python train.py --num_hidden_layers=8 --head_dim=96 --intermediate_size=1728 --norm_place="pre" --norm_eps=1e-06 --init_std_o=0.0 --learning_rate=0.00427 --lr_mult_qkv=0.4 --batch_tokens=[16384, 32768, 49152] --doc_mask=true --train_tokens=335500000 --max_steps=11656
MLP neurons of a small language model. Each row is named by its layer, matrix (up: input weights; down: output weights) and neuron, and shows model dimensions 368-559. Each number is 128 + 24 x the weight over its row's rms, rounded and kept within 0 to 255. Numbers have three digits each.
After each neuron's rows, "fires on" lists the tokens most often at its 100 highest values on Wikipedia text that the model never trained on.

L5.up952:127126153111102125145104107108135151136144145128139059078138107115108182127092120142167103106137063096086089144106117137149116134135104121113132133080146062132121122117152137152142097102104090137130088129139096120125151184121103104198164137151102130120074146115101091114128131154161146051135165101087145115092125145126143109155102142096113137120083123113143157134122104108124121163125110084133107103125114120107131133115154150113136150094116112131180093145092130120102133121161150146074139138120146158122132138142114130133090100142167121169143184112148143135119107152099139159
L5.down952:152108125138129159129126129144119087127115139106143128138126102120106115128153075083126106167124096110180103161167105158144124156153135146157128159156131137150122153126109133101119089115124140129144165148109175156135143121114146108108116105132148144143113108096159137104124126132126114093143157125147114128130130136163099088147116090098159133141161158147090130114089134133102161133115125109149135139123129111165088096123087152146126163146105147106116163131152166102109094194120161131146160127106113122145145153157135168131135140152143147117155103087160137129107156107148109135
fires on: " ", "-", "/", " \""

L5.up80:104129121108131086112105120180117154157110153118132110165116104117146148097114146098101112134118134139109071118121177133122108110119121139117111149113076167102129189151139111133159159115130153108113117124171140187117162171129118128147148169165098143159117124135120128119072165153113126105106150121137103175150128109149120138106156087151111088106085130120170128138152103139134144132130138124127108109145139125167129082075145142082102118136111116124104127135152130115097133092133129154153089121135124106126132136168154097148089155147150162113108133145162109129130129138097163114
L5.down80:171097113150135152171102171140139128120120133154138131155122150154138167129142108120120157092146122184124126153140113132130123123121124118164125126125147059116114092116149143120158091141123105138114138111131134141126084111112103098139126098167140104111156107118161132122126129140119094098142135114124152115136135162104152148131135118093140151137080105153072137077110129132137091154098151109150136101139119119139143121134096138116150134130144145116149099170088103148159122110116077131061135096146111116099073126111180123143181120109113116159154165170107080113154138135114124152
fires on: " in", " /", "=", " at", ":"

L5.up843:155141141153111138098111131087077117107100094124148117131173088132167141123149160147134109091092106129147170158118116150151147105143076160150126130098124105181133100189129116133150100110139125141147123104121110129111141123104158124106155093091138132136102172140128109103118136080135157112112147068110145129145119096148118134107137087085160122084114150171100125127062117128138120176092123162144146138109129095114130093118182106101133180154145132105124092154122121134075119125103119171104154159122140067112134127106115147172109114097117130155133103135136137136113185130085114099
L5.down843:127117120107112134100087085160165126198085124137154126149121130086106180118079129127087110099110148132122148134099143149127155156148150229143096156122118153117116142116121115150116134118096150127135121165114190122098130164156123108160091115144136146134148158126112127130124108119106111128099116130132106115088148134136086183121113109142105085152116109136103144108110152109100094153145117111120138172130124119124185131143112097114109093137110160101091146116128180100136185132136105141148135118132188093076138146122096144134123127103126117075139107114140103127102152112155147127
fires on: ",", ".", " de", " y", ":"

L5.up201:107102128182171125106126098128107161178125132098140116159105122103115137166120182114125107105115159097079100160136153129126104128134098115153096106129116106135148142126081139123107135131104128126131117130138124117113130090115113146125094115102170151150137130132112119136090130154112127140164093111156108084153196127178100147139089109127119133126108096146087105121140143114120113128134150140077131172136110087108126157097130142134157134117164127146147143120147162090091084108098144114173140177115120150135135101107147102140157112140131147134118163173145098148131146096150135116
L5.down201:078103126162125137073126123135139104131158138125177140125110163124105141151130115082145126135114153106104100136105124094151103121104111197145124073099133079126118144128123133127149105125125120124107089110111065120141152126097190125139164135121146123143104120128117144144137095086089099110173135148143128124123094100154149219132132091138124093121115076126120106136115116115151156153125099133177147102127113131100146127119127111125138098195112122151118103118086095136071134127145133140104147144120138158153140083109127150173121158165146116141101132167183143134167116184088114130
fires on: " |", " the", " @", "|", " in", " The"

L5.up1571:139086124099140119163141113190173183100162148134078103165099153095155116151090125109143117146176143182103158116109115155142104131109143135142108123096113085140128154126128092127086146140098159168124126127127083123182138161100116178145176114119142099077121148109150107117154118142122139143148132152141137106159142118149100126135103117122145138110124119138105149154094104127156136110128119140113148096151157094138109126133132177146139126146156146152147151138105109102107095151110128117172127122132110106147115129107138105135114143104165106104139145109115138132124148138104167149
L5.down1571:124151115151097155110155124113128145136139128160108121111135117086127111131163135115100147130085106136111134135127160152167147141127100172145175152150134138125110091104172162151173115105151138199148164173086107102116100171147142119182118118133128119136139119119081078124115155155129106173141145137095106089107096129123101152105160163114092088132121136129151116141138096126095147120135129125141125167123108123129130127140138100155115141138084111140119136106134095172138114133145118150107149093084078096145132164123132129129116122132141123158119083125126114114148144201073093110
fires on: " |", ":", ",", "',", "-"

L5.up754:145140133175135162102153123159138126175118094067147091135134126115102115094107131098172129133145107115121129105105109123131117121161126143136084113122103102162140126109121147104175131135114143107118103147115128125105107157119065157146142111143163104104112088104149104097159137146164135120138133104125103134129129137132123137128099132139149116137145153152151149105123101159139119154130112088087139172125177132155077131138137115108176131165118105136124165161151168099098097121146126123115120171121125071092144094132137135150183185076147165164135178148128164113153119152156122145
L5.down754:109112107087100108095123148100137144153173156118130139141150106135114101149127158150091136109116083175129137132166102116104179135109160214146119112109144127165124081195098141112139108146135178092111160130135135119194122173150127171137148093110088121072113174150099099117128093122103142128121114201104153167130077143134168104123109086128151095131110128154115082117129100105080115163141145124148161107169153123090171093122147140155094101089121153151108113128135128127129106142101146109119129110169152134153187142115113128131113131103119146103143150140110164075136145103192155129
fires on: " |", " the", " a", " The", "),", "The"

L5.up867:151115156131128140149111048139156143128135110091118117161133109124167116145146141138153105155104112116089141153124142152100130144185133146110105134126077168130093108125141130124127138167147096127134159123164173166157146123173124151141115164106130136097119113111139172077080108126111125131125131170141080119132136117097108104132153100158121118141143146145125136147163077116137149153110140121145115115109096124125126133148122139179113128143149113094161109132123149142110122080118147086090156057106073125111103137105144127116176110123119162154138136118101139138125153150127109107
L5.down867:128125154159138143142124157154138146152144139160104100118139110160130152148153123120116181130116117160139147139145132166137116094087128212136127084136121129149095101100064127106122111147144137137124130077097142163167088104137128138117128105111115089132143122133116061152166179108135171136136085100127128124130086066135119130156139156141109124131120140088143117140076120130163137146142148081144130145118156126136158130110091137107136121132123137099120149102143093122133111135134129182093103116110160158078092117107131161103142140157118155125161176126119135072147154128212116092
fires on: " |", " with", " to", "|", "%", ";"

L5.up1542:170102144131120144105109101169154106135083153072122118124103151089126151150152095122146131137120123083111158164132107169063124139171158122099131123154166112126141108085096121143172113105117115120179142133156147171172143135127121114145141109091119160139168117139130086123127121095132122132141114118129076090109103181124143113156131138156132145125138132131137107149173135126163181084152075140092109121104109134118137075122145160127120160150160105097129162126120138167115168152119137123165138152132113112117122115121139083099137148136126121125170120096118169110149107115140096101
L5.down1542:133131139139165109121127131120113198149126163143128122135107149145111129133125159116154125157159123114116136148171143119127126140149143223132126127149107160170137134127152168126178128137138145113151162108096137178106112180106157134160161126100107135139140130154132122124095190091150116084102090123116142110120146090208159085093142149147164120143131153124124114095140117124133093124119148157111125128114137109139133107152101132177125126146097119100129120108108102111138128121154144145099124121124159126137159147106109137155130089176166175121105179126155143103115115143170100140
fires on: ".", " to", " and", " but", "==", " with"

L5.up68:135128134101116140154128174147115120126124130117144132115128145072153131119137103123084144131118114156160160159104112148140175088144168114097122116161127093106117122120139141078122120145158130164118184104118150155142118142103106102176105176147134139159123151125143118154120126145122129093145107101116153085068116093169118105096103166142110176121134120135141156132151137123112099123139124098098075152113132099101150114136105136144113084133165177145110106152155135127122120147139140121158125117162155142082141114167200106146161155102116140114119162130134131084131166068127100127
L5.down68:137153096112158119109125101074118110130121144126106121081146177163135141142112128133125116164112143110166138090128151174110091135142118146126096146132122141114154134116108119134133146114144130149096158143131153130120137109097131118108134146138123153159136120131165140099158153152128154128099095182119105157054112090141136115139109106108158154132144160154113119157120116135124147130123103077113119115132153145129128096113135069123110121135133105058173092114152122145126110134141099108126162082104081112139115120107127126122098112099194105124102155130113141075109119092130139138
fires on: " (", " con", " sub", "or", " un", " ab"

L5.up335:124097160128089121137098149148160166134145105139115101162150144123101124130138149127125168120093123116134134123159102126117071129129167133098132097145122107133132143149114121114125100139136113168187128108145149100128147114100118125134093145140131159126141169114154096145157124153109145117100215109158112127141171169167098111160079126166095111105107121107137120104100161079127184144094133120133142113138145145115123150106148164178099146167085155164162162136168139127098153127105134079148122128145125108159091099108083128140128101101143144152184136188149111116134128163185127141
L5.down335:161131120156137097119146106135090144157159128144103143119102157136105142135112151170150121123100140150119141140117140093081085088132153197118139105116141128159111136120133135171158123158126130127127134130102092079120151107135140141136143110109126127158132115129145173176163121132113133182118119098147143159118157109119133158097127145130127125140140112139130124135135112126128127117135105172115093116092146120094151129154112153092054133134165131150160123113119091107132173133124123118107099138131118162159136145137147122156100114095144120108161109123077144123091113144203121118
fires on: " in", " |", ",", " to"

L5.up44:124125146124070145124120077149221138110169129122074115107138156146171158155130150158086170092129106111130148119095087127133164176087190168137112129089075131147159131142138129147124117142146127169126154123095123138159098157145089141137135138129140109139100159160130111127127146139126111143135139120125154123195111133075114074165101167119142163115149106103108119138146154109109112113140126128118160128091140126150105155118129148080176117145135093129133146122115158113169149099073133086135161087153126141096123142118153126139176097131124109122146141169097147136127099150109143123
L5.down44:113134102109117128138129131163140122134118130128173098148118183109109109122125132121073127125088122116117158125162109156162091131105117155147108095146116152121140096143163158144097102101128129138135135089096140067147134099111158143165094108129124119109116132117120154140139140154169132161155130146145095145115158089128140106122127134148150084139116113121091140107134148111090135085072125096106117135132153161162136127127114142121078166126098138155140114140097138158138149142178184146121123149134131131123118146104129144102116141147095111124149107100142100111130087140102101129
fires on: " |", ",", "-", " and", "|"

L5.up174:134147121134146104121137114133138137123148109127136104117135145137159168107120124112129116108112118141170122135109099111202151125087152124143146120104135112131162135128140120144149140121118087122113182109147102148118121179116127128050150157159122088123139110121140106123110151125148183123147147116137084141127107131129056163113166106145138135154105083122147164112124118145153099118112154141084078153151118133125128097140159136094151154132069131167149143136142116114107114154168129155086168136150113104117103154126095153115114127134176129155163118138138156123113147090112113103
L5.down174:140082103146119151110141137116136108126160147122130122167124094128136126153136082125126149135155158161117166123128123161139131136112146123144106111140127133158141098126130097108113111145142135109101101138114178153119109111151114085123105150121124128079098135110132140126127142138154153183109101107143152120140132159119134100110122113118127164113151136160075149088120134125105122146131140077116163127117126089044123133112122140121124124126092119109122129137113121082183107121120192160110137138131160148136098151102108191112138134147130132172196132108124129131134164109156099128
fires on: " of", " in", " the", ".", ":"

L5.up1002:096140127111122136104121119114126126142121120119129094155124116116116152165141143154125119143149123137131127084152127157129096123137107072159129158106129139114125150096093127133122093126130161101197137155133102105138128115153173143149115163126135115130123125075134111104123118128142111132104183160115122109157138121114107101131145075117072141124136138164120100157166183108130140135122194119102109081104158101150071170081100150146136141128113129143161076188132142137132110149149106143140173153130115101120090178141136156111134130108110100092131135113095151154115154111130126153
L5.down1002:143123162144106122134128147096134090066101113139149147116107106168139116079155098125129150124140167092091099107128142133112134138162136078121135108159138117137127122119140109107117145165120109081076130111121141125132142104142185128148100190126115144122150160096182112139123137169129099142127078119131122102145117157120112147153139163133136144124129164147169108091110120130121122122109101118137100156145105127137162144073140127134157154125122171102130142129109136082114144069140162110160126134100143094142115091150161132130150100116115132151135128175162084075130120143114105190
fires on: " |", "|", " the", " on", ":"

L5.up726:165085119127108150159092104123122158134092074108124107098137157140148152090125158117182105090139136110141125128147076116141164110108125104165138098092144093092159145146103145091116123082121105133103145185150127129125173131149154147112159117139126086139169140107172084101128136153130161134104136093132139176169140117106104135143096096166148109182124121115162131129124093137101158131139134125150160152164106118153078114140168178126137122123129112127148128146148157151133145162148132142109108153159170074140145153150110127129107093103147119133128126153104155091146124111141081163
L5.down726:114111160132167115123130115159101111137080111113162145123122150139119171145119132133184137100105115150121146095106108146128161132146093197118141143174174131116131177121139088158112124111116083109082122125144132092126128111119115139107128163080159155094120158131137149177117144108107161114134136124119119137139135185188157105117161114100139100108123177090121071094114115131127134167098099128148115126122109075067167155115082144121069128163096112108125096105165094092136134130092131114164097158079095114096094149114140111116126113155134134125125160132159101109149111157181114113
fires on: " in", " of", " to", " |", ":"

L5.up1431:120139121103108129135202125119138143149140159106128123119097108160148136104101092150120142117128153096166117135114138155095105141110130134098091122142130126146118144132110119161132117148116144141147122116141146161132168147153143148109141127128151165127136128090133137131133118129139181144179091100128125130123136107105130072125172111104103125162126101100160120154160148133116130163145127151123143125153103134091140168115106129166137102135120096117185138171122109136142102118154098072111165135128104138086099156141161110128145111117126166144143088130108148106136138125142083170
L5.down1431:121174147129107137134128131118118152162126162193092148123145069175141131165103152131090139139101132177155115103111094137114166159135152156121093146116138131161111124102104143159125152123181128109118116137126175110149154148087111112113127134138105163089125126118106151143131145129146164115156119155158142149084131083138176105143121102112143168128137152113099149133130125109170100131145108116132125112082126143166145153140081136101112121136121119107127122132148144158112112105165141144126141147142138123120169163151159160124082122170133151120176109148152137113146115103185130142
fires on: " |", " of", ":", " to", " just"

L5.up709:131123098149100152164107098092107129159144118108123135118093175130120096118121087102173136119149144131116159104171120157128115101117113088138151076150124136118172142137139129083144129129115140124152156120148094122097129137157166148156155114114134134141128164116152128188146157100128187074159096139179139134144124150136094150117119150143120181134187084126163166094151137135122121117124141119117144114096097127147140100145130106105145147117084092140144138080151106129127147123144137148107151141117138117132110086139117146170112117116092133150093154133121089101126118093111127135
L5.down709:141138116105147124092142111093123122131165122168149168159095125100133134147117111133166078105167135125147134100109116141132134143112157132165122136124127116140123131153121127112116124097137151166092109098164132152108113133144122100157138124125141166173109130124124135132154131112152128136134143118135162116170127135106130137096146131153107153112123132127121123125096143121122142096151187120071163150128116128100098112144142106131106171163115128112178169136129113131131121143169134147178140149115168127139158152117097147161123139126117147091148097150141096109091161140138153131
fires on: " of", " in", " is", " from", " Is"

L5.up509:114118094138116157115145148137126124154148122118133138158138099135117126114163130104141177155097154119161113159130095132147131158099137143106154134151097139123135140124143154170145103174115121123107158086141123174125180132082096103147127098116132170134146132172167131073117121136119140158091087119161140119134132127135127092125147143123114150135113110120149135116114118134151119147091147123139152170126098148127144131093178158150119091119119143118139128148131141150111096127107122119104131127143143117139115144117115133142133136140103171097155137138145095130113158130180146144
L5.down509:085150147148132153153144108161105152116133137123125177124114142122127154104130079154117117128128151097111123132143153132171131131151160127143169133157163088179108105136135139120102135096152129155116132101119162151158167169141138133142127127130156127139158153175138142125134147144103086127108129129089117117122091108132151143101095154089148091116094113117142166112141096151122089143127103114169143125136105124152136107107126143158150153144088131140140144111153109113179131152120095120122155148119128116141126118132157093140077129103143134137117153145122154130128150115195152158
fires on: " of", " in", " from", " by", " on"

L5.up1426:163165120127124153131130117139098114158117113152113106138119149169121086142095147114123142139152135160171114129161128145108132094103105121116109133175156100128068108126123157128119093160133164132111167163156136131158088150150111119167139095144100131144121135121088099091158097117126142141131135112098106101133136087077086076154142117158156153106087104102072073125135155113155116107136116112143117142124166069119113128138125132117150158129108141140145159156163170153139164125168121111113102165133133134130127140129148111110120122102148162106166084144141113156124112126102122153
L5.down1426:095117108110100113149120119143108100164131112129108127138139107097139137121116145143110167121139107126158148142122158121136075136127154203094138110138103141131140075136123153121145101107116093137137150134094086153112160107117157151121167141097108124132110135123106134134144113084162138156123101114137130099156175155158137150155136086114104165108088148106135139116088102112151078134125151132140147198114134103145110063128091092091089109092104121119085083081115119119128126138152144135102135119069151098105135136136100162117117115144143155138106132124093127144132135128121141125
fires on: " is", " are", " in", " with", " very"

L5.up1560:137155112132148126130125096113133119110149114133139122126119121082143102136129127099135130083082114141111108108147095104132123129155141127101124145099136178158120113116179128178114153159185147140147171140130161101122113126129107136144132164124170108133135159147132134110144194162117120117109101144074148116145133113058106112134132147089152093084085118109145107095136118149102117167159183118107100170098096147154111122122120093184141154113103110160155117137100139111136135097138123122100112110126091091119099149151156139137163128093134129104124141172135152102164109101157121101
L5.down1560:110145115121130134100165131106155154124137149113143111129166145143142130114164095134130133130147140097110148159111149108146136085093159125119113109144101147153144114177118107115139129119130128108123130144136141079096152106203132139153110094115149099130123151118108139135151129131066121083086170145146098110097141111102085106146109168142135157103128121103128091161172138119112162119100187121111142115083098097153134146139135133107134107144154079101182171083120137147158116145180146142117147134159110117109156143125136154099107124140177154103150141121071109152101131123081112092
fires on: " |", " (", ";"

L5.up103:127132117131122117118160108148101130114153138142096147126176103146134152125095113061106126113127107138151077104148134137155168128067141166113109115126099135127120127101106124085133106144140116096139118100137138139160122164104127151127174125150150143091137120160124129194110173122169185116137084114101146148124121105118120100131166128104108087122120144106113157133120119129141138100122160159131115140117139121087119147111144132174158126143097144165112125132072111113120087107098133110092127136127107109141155110110129124136098127139141094118189117141121102105109145139100117124
L5.down103:106096157124151118121135119108130086136108140089108101107160093108122137087128122146141159095124142111154143106107170136122161155188073255123138119126160124123133121149108118120130133129148155147088087164103174133120153119148135122111142142144092121127116142113132123098177127115085127141147158139121126139144151154111150139111094092098160096134154130115115170147124138120121132122125082113153125113118126141079127113125090152095110118141163103118153150128141156109129138117145107110098122106123117113136129106146137119117109119086116127136118127118137136129117136141062127150
fires on: "|", ".", " |", ":", "',"

L5.up1422:128146119113098159168104139086132176125121163135111136153129130104119119189115115108153115133138131148125126117104109098130086117115126120150144081127180091123127117116136129152095129153130149148154108119086105153182151110097160099111154121149153129166135143136083139118137159085167132082139109105102115116140119128152146138136146114108137106131088098133176117139132116125139139137171115147106091124128126125123137157094106100124118087147066152171120141144136168149103136138054100133070075132125096169083097099131119140107145076136104166151146131158152164115087170138113132111
L5.down1422:123083121143158134101143140115139107107184103126140138131134075117080125157131156137156112142170134073123135129126117106169142127120141197097141053132144121161100089137129140135166131096105095146174121084095170142102130156140104128111109125107133162125104160082130099138121090164129124161148109132142122094090108139139121155144115149135116088145150092107101131098136118143116095127111105117142084151110113131069127129092127172113137140141130161124168126117144100129147108162144113072151140146159137137158083120127119133129131172125155135141124161145126151100154173136170110137
fires on: " the", " College", ")", "22", " University", "'s"

L5.up1209:119093132125155116082110116153122149132155123167150158166121154156149178131136137114107180097104084103113186110132133128140134140121151159149132125091116094144147164142148146144144118094097122126110134140097126166132124113137126103146159091058181132145120101108124152142136121114171145128111158114147157109126107120116133035104128142150112154136113150146139166117158124126158148107122103113137120174128139107108152144101131141156111130096108101089147132143121147091114139129147165102070129114096117116184074136121102131095139087090078131164132143145119088123107135143157120140
L5.down1209:170127173113148132135128137167136143103142155117149114154133100093124112121144120119121096139141154132148156079124111113109112141130135111123149086135118177112148096123155130172131102097122100127134103114106130143126145102133138103154103128099137145126146162142122151074108081114116160070138118106148151119140093130110117134134085139095159157126155083119128121101113117116113121125139185107117161070185151102087136158148101156144150071131108125144117093132134125105168109140138142168123126118113111106090148132117112091144157119117102111133130164137157153138142173097126176122
fires on: ",", " such", "-", "),", " by", " of"

L5.up1400:163147156146125146155130156088146145131115085142160145125154161124154155133158119101134160104163128095095116138119109083102132122097120148139128107160139116172160129105108105129143142151140115111146126164145125173146127146146133119143163126151149149118129172098067150121095164122154109100108098131112097114099135147115137143158137099157103120127125081086142115129131124106123150140107156135087173123115130123116130152144140137110121135147083160140138133127094077173140135128139139181086140131106125126161069097101104131116112110122173182156108143141132149107138178138077150114
L5.down1400:104122126105135126131125137145131100135131131141134120129105118146140110148102157105147137051115126149118129128152145139132101136145156207133150117112131120147129135134107132161116098135117106107101161127111117117116131119109144114117118167116145132101101107130167124113126145093130149135116175114144150108096155124165109147124122114135150105116145159146098116168135120113141149122126110109147109126137141126000128149136099132146103134114149082123171134149143145096116102112135124125141156158124154147192161146147150113130129176101127105113122133117141125122109148098000138126
fires on: " of", " and", " South", " the", " African"

L5.up700:143182160158130115131090063180136135105112121154117096140122106131108083126095146123107159083137108161143142082100095149133111150111155146199123126106096105124163138122105127109067114112099101150112161144119107113111122122159086168155146122167107113098108137088140110138142123134152137110146102112065078140161129115116136130132159109120128143115142121125119122118141092128112139121151157166125179120159155101151132117132123086098140120137126111138160124131102156123083158148144089091098135082148085124118123106116148141081090131113093129125167132141139166131132145098143175110
L5.down700:165132105116117148092131113139157145155113132169133166147124117130166139150123138101117116121155131086121182109106128159151103149132112170117126148088140098167111089151117139106102105082114100111169154141143149160093141122119163098089130114127143118142118110120147121097112163143180135087152100125137097109120115117114147124141155131114109146116153129142136148093100147071122117173139129141109088118158137092144125099103146123172120132099149120125155105103133153139174114172193131112113112131144124126088141132108109108121134110112157160162166110125151127174094162117100106143
fires on: " |", " R", "-", "|"

L5.up1192:102138154090118124116103123158126122109074130101091102160100118130137155092126150136140082078175111129117121089116142146137134121098124132131116120160093136107141148121126127152136121120106116147135103111142118135102089104082107106120107126137154161150106141117129134121085115138093135118097121128130176147107138133122103136105132116100113103147132089116152160110131110123108122144146079123157174095104174105108142120110144154114081105163138127090171113126129156124104098122139115121118135142086124152111148133127120162111099150132130203140172183147154097111133096126131120150
L5.down1192:130148167117129096132165158121104141108102127137145115129161173112134117137112139087149147144097116135093140105117141142128080136105110134114140121144140100152161120109139160111117061118129161162138169157149135128121148166136147134158126109159128140162163114113181133172138129115148207136102138091134118126163101127155134144166118167102149137129129123141081119130144124072114114133127102117109129089122120126102136102132150138144124132140118111109132124101166101123126168136117113122110132123128100125158099139143088102117155116090150124164093161129107116149118139097112158102
fires on: " the", ":", "-", " at"

L5.up896:133059130147150145142140115179132153129079105098090089128071137141114171146126111124127122142108154119118158149122118140102152160144169165150149146161085096130171133093145107138168106140122159105126093126129137177116165160118119162118122108140150154093120112112126133102109129139166109089100106099108132094149072144145176124126139093145126103136147141105151122178123112143146095141129096168130141124144159119159127129077126101125135117150103129155138139154113188081082144114123092093111131141091119119149122118089130096114161121119103137171119126155095154104136157121182151109
L5.down896:143135184113111152141137123121112137120169124141103130096139108148159125125139121164147143123105106092148137115159109125160137155129110193113150134128147101117103166138177107169085097120133103130141140152128183070089131171110132119152137145116138121103118128175130135131139126116117124143138147139168144159141089154158121143113097165123154115160151134151091124099121136140122134109140121068116088157082140158123119105132111090128174134107176154149144131128134114175146105095150116130110086107143112123064164148142121159155112144112150130162127128119085126112112113151176155148
fires on: " of", " the", " on", " to"

L5.up1499:134103104118159153103193141117107147158098118169128136108130110157074132127094115128117145091115113169129084150108107113163138137154081113115102147125151120132146137126155164150133129097079067128126130156131144128130120165084089084117151145093096126120129136099068099128141063135117109130103134140136109126106126157179138117158080119153162148091097151140122162108120138150111106148138101167122120134157149147111158092106099136104147137125107094114130159089104142138154121127095141183075127092169141129143089152173151126146150111120122151159149111125102127129135135138126137159
L5.down1499:113107098147149133140152108134121149080120125152149105127116154146121155103088175136137137184101130146106141121145132128111111141099122204103128154130093109115131154146105118133140123138158078165135120121131103134136165141150129141120147094109129118104137122102164102160151107090104128162118134146142134136115123189108169112170109124139137116125171099122111127151139140113200110153121101137137100150122125126082121144122139158127120137174116134103131062171108139140128165149128165161099106157123174166141136103093091136081153130128102136088103134146129142174116134123111139145
fires on: " \"", " Des", " des"

L5.up1191:151150095115115151099178113107125104184118201092140115140095094122148107119138156167118088157116086133115127142132143137130078166141093089117146133101094073148123099098098150112104110153133135106098140104132109105141102107106126152072116127125128160145144069138092088115145184104139141118129099102080132159127159136145085094109112118159180166153108127129116155162137133131120122109112137146148140143184127091108128098109148105122103118138103099139141202100127132143114070141127102151106152149129132141095092116131112132135141129167100173089087118132135138129101099150116109129
L5.down1191:141157106136125094095108106132139104160153126167124172111134148103108120145136136108119124131158090106117139102148152141134098146128119154100137134093191088141084112115151147125131087177096125151094121133111088133148124147119142132132128159184144193143115110107129120135143126085118106107152161143131143082119155091151124131158126121123175142106120151150104098092121113127126147126151142099129125103139131139071136104142113124109138134161144159139116147123110138087116101093144160092128135084153127137106141143172134122155154172136134151120123166141109138121110103132116154129
fires on: "|", "-", " =", ":"

L5.up162:155101108146074159156119092191119189127142138140148115091138120154109161125140138126125135112103127140125113156149158087100114091118094087149094063124108094154136113154135136129151151136179101098114172125115148139151139106126086116112109120141124139162112123103085107141143114089159101134156140082158124112163126079132116155102100136156151131126118149149136103111109117140131131116130151093082133178101143117145103121174141188116151162125118143125122117147109128130140139143129154167072124164130086153154121153103121118136126114105116167112148113139168140080168112157152093138
L5.down162:152121129158179145089134117124154124201094131181128150154123124147134118114118128122156079124124119153136128147138112119131109150146145159104162141102154129150121142164156114139119088162114151156150086094101180148192157112139150115113085127151168142141128148127144167170089102130162118153143129142119136136098173152127138120127122123156124107185173103138096175086123090138190124104092166151132133125103103116114135118146129121151119138112103138151091119121121101123109124139120157123119140123152153151137112128108141130109136169123163111127133070132130123136131138133196135171
fires on: " in", ",", " and", " to", " is"

L5.up651:101132124104088137114148083163098108191127151098126123140104121145137169140145129153156155106135093121126097131111136109153112092120145116122144134136135079120123137131074129106129142162147132146154102099132150116111104139142198120155157149130164135086108103133170089122102136134122127118122159133159099160129146117118078117121100173136189088124145108123142124124171131134135163072157167141079122100144140104137102134101083142124142134153134158119148129164103107157102132137116103148127151104092110123124133124126155147137098160152146105169166155125117134082121103131100111085
L5.down651:120108171101139160156119147106171101124122113189157114142107138110099128138128129145136112149116130097095131137117131127135117130117149167142146122161179110110094166108128152097130143141142115127115091146154155095150110186146135129106121122099134109127099103185103169107164107104126116175135126142081160113123154116093103138108074142116166147043116137161114100115117105113092161139126112110152124171105123161125171108128128143111126117111140139166108158124141146109090114131089120159129156098110157137134132132180133154134131144160113140085113146142086131181133101120104163166
fires on: "\n", ":", " |\n", ";\n", "|"

L5.up1292:133136114111147135138116133116153117104143104141112133128130141120126139163092128156178088096122171158133135129109142104102134075133117152151138106121150123110135123110100110156161143153148128116171136104127155113121122113120166113120165129154147140107109093161090105145158150162125140087143103153145153155122088091162144129096123144109129152124122158121110105138163148058108144150101151146122163118123120123170140123111148117132147114114138097114154127180155121123130135118093105133121131133102132174110113162125128145085130148113098139117141121131152084114103138140112133146
L5.down1292:111132119156142110125160163128119154110154138092130120126170116107140133120136122122160118136116148093118146118116116139111104174143106130129091087155119136165103119095126131137151116135119128139141079137110104148144118086131117105115154147163070112152147166182108151173133153115117129101183118121072114087160140159097146144149145125162124159161124110133111112126110121159128144140138140172114132104189097128137150106131110149096161112116120125106109179117124157132076107107153133134132180152132123156117109113110121154116150119104147108110155131117152104166186148117166097166
fires on: " University", " College", " died", " School", " studied"

L5.up737:109154088115186164142138087119163114210097085179164100124079117138127151135108146091137139118160158101132105152129143110149131136109142109125128168113158123118140110135122134137112140184119126100119151094129149171138133162148170090126124119165119137133157115131184111151179113111156134111147110107093112141153162096144136137145169151164095143139091116148111115137152095111174111103111118098104154152131128130109121144111109124133149137144110102143140122126096118125084147156096135108151103130115100135141126162161108113135124154125145154123113146122104155142182153159238129120
L5.down737:145116175126099109122093150104132112073185122129094153083151132135172115131114148164110140130107152120168121115112139135107139128127126255111178095097133114124118130108141113135126123160147130151137133154132133121131150138127112154140113093139115155119142144128166132091095088134103158150105112094111122126126152152089118103128085110104133108141155142130135122112153144141124129137133131142144145124141141127099111112143120120058155125099143123116149148145140120152124144109114107124115135131139150097137119125113143113115171139106121121119114145139154126116134122123255161094
fires on: " of", " by", " from", " with", " the"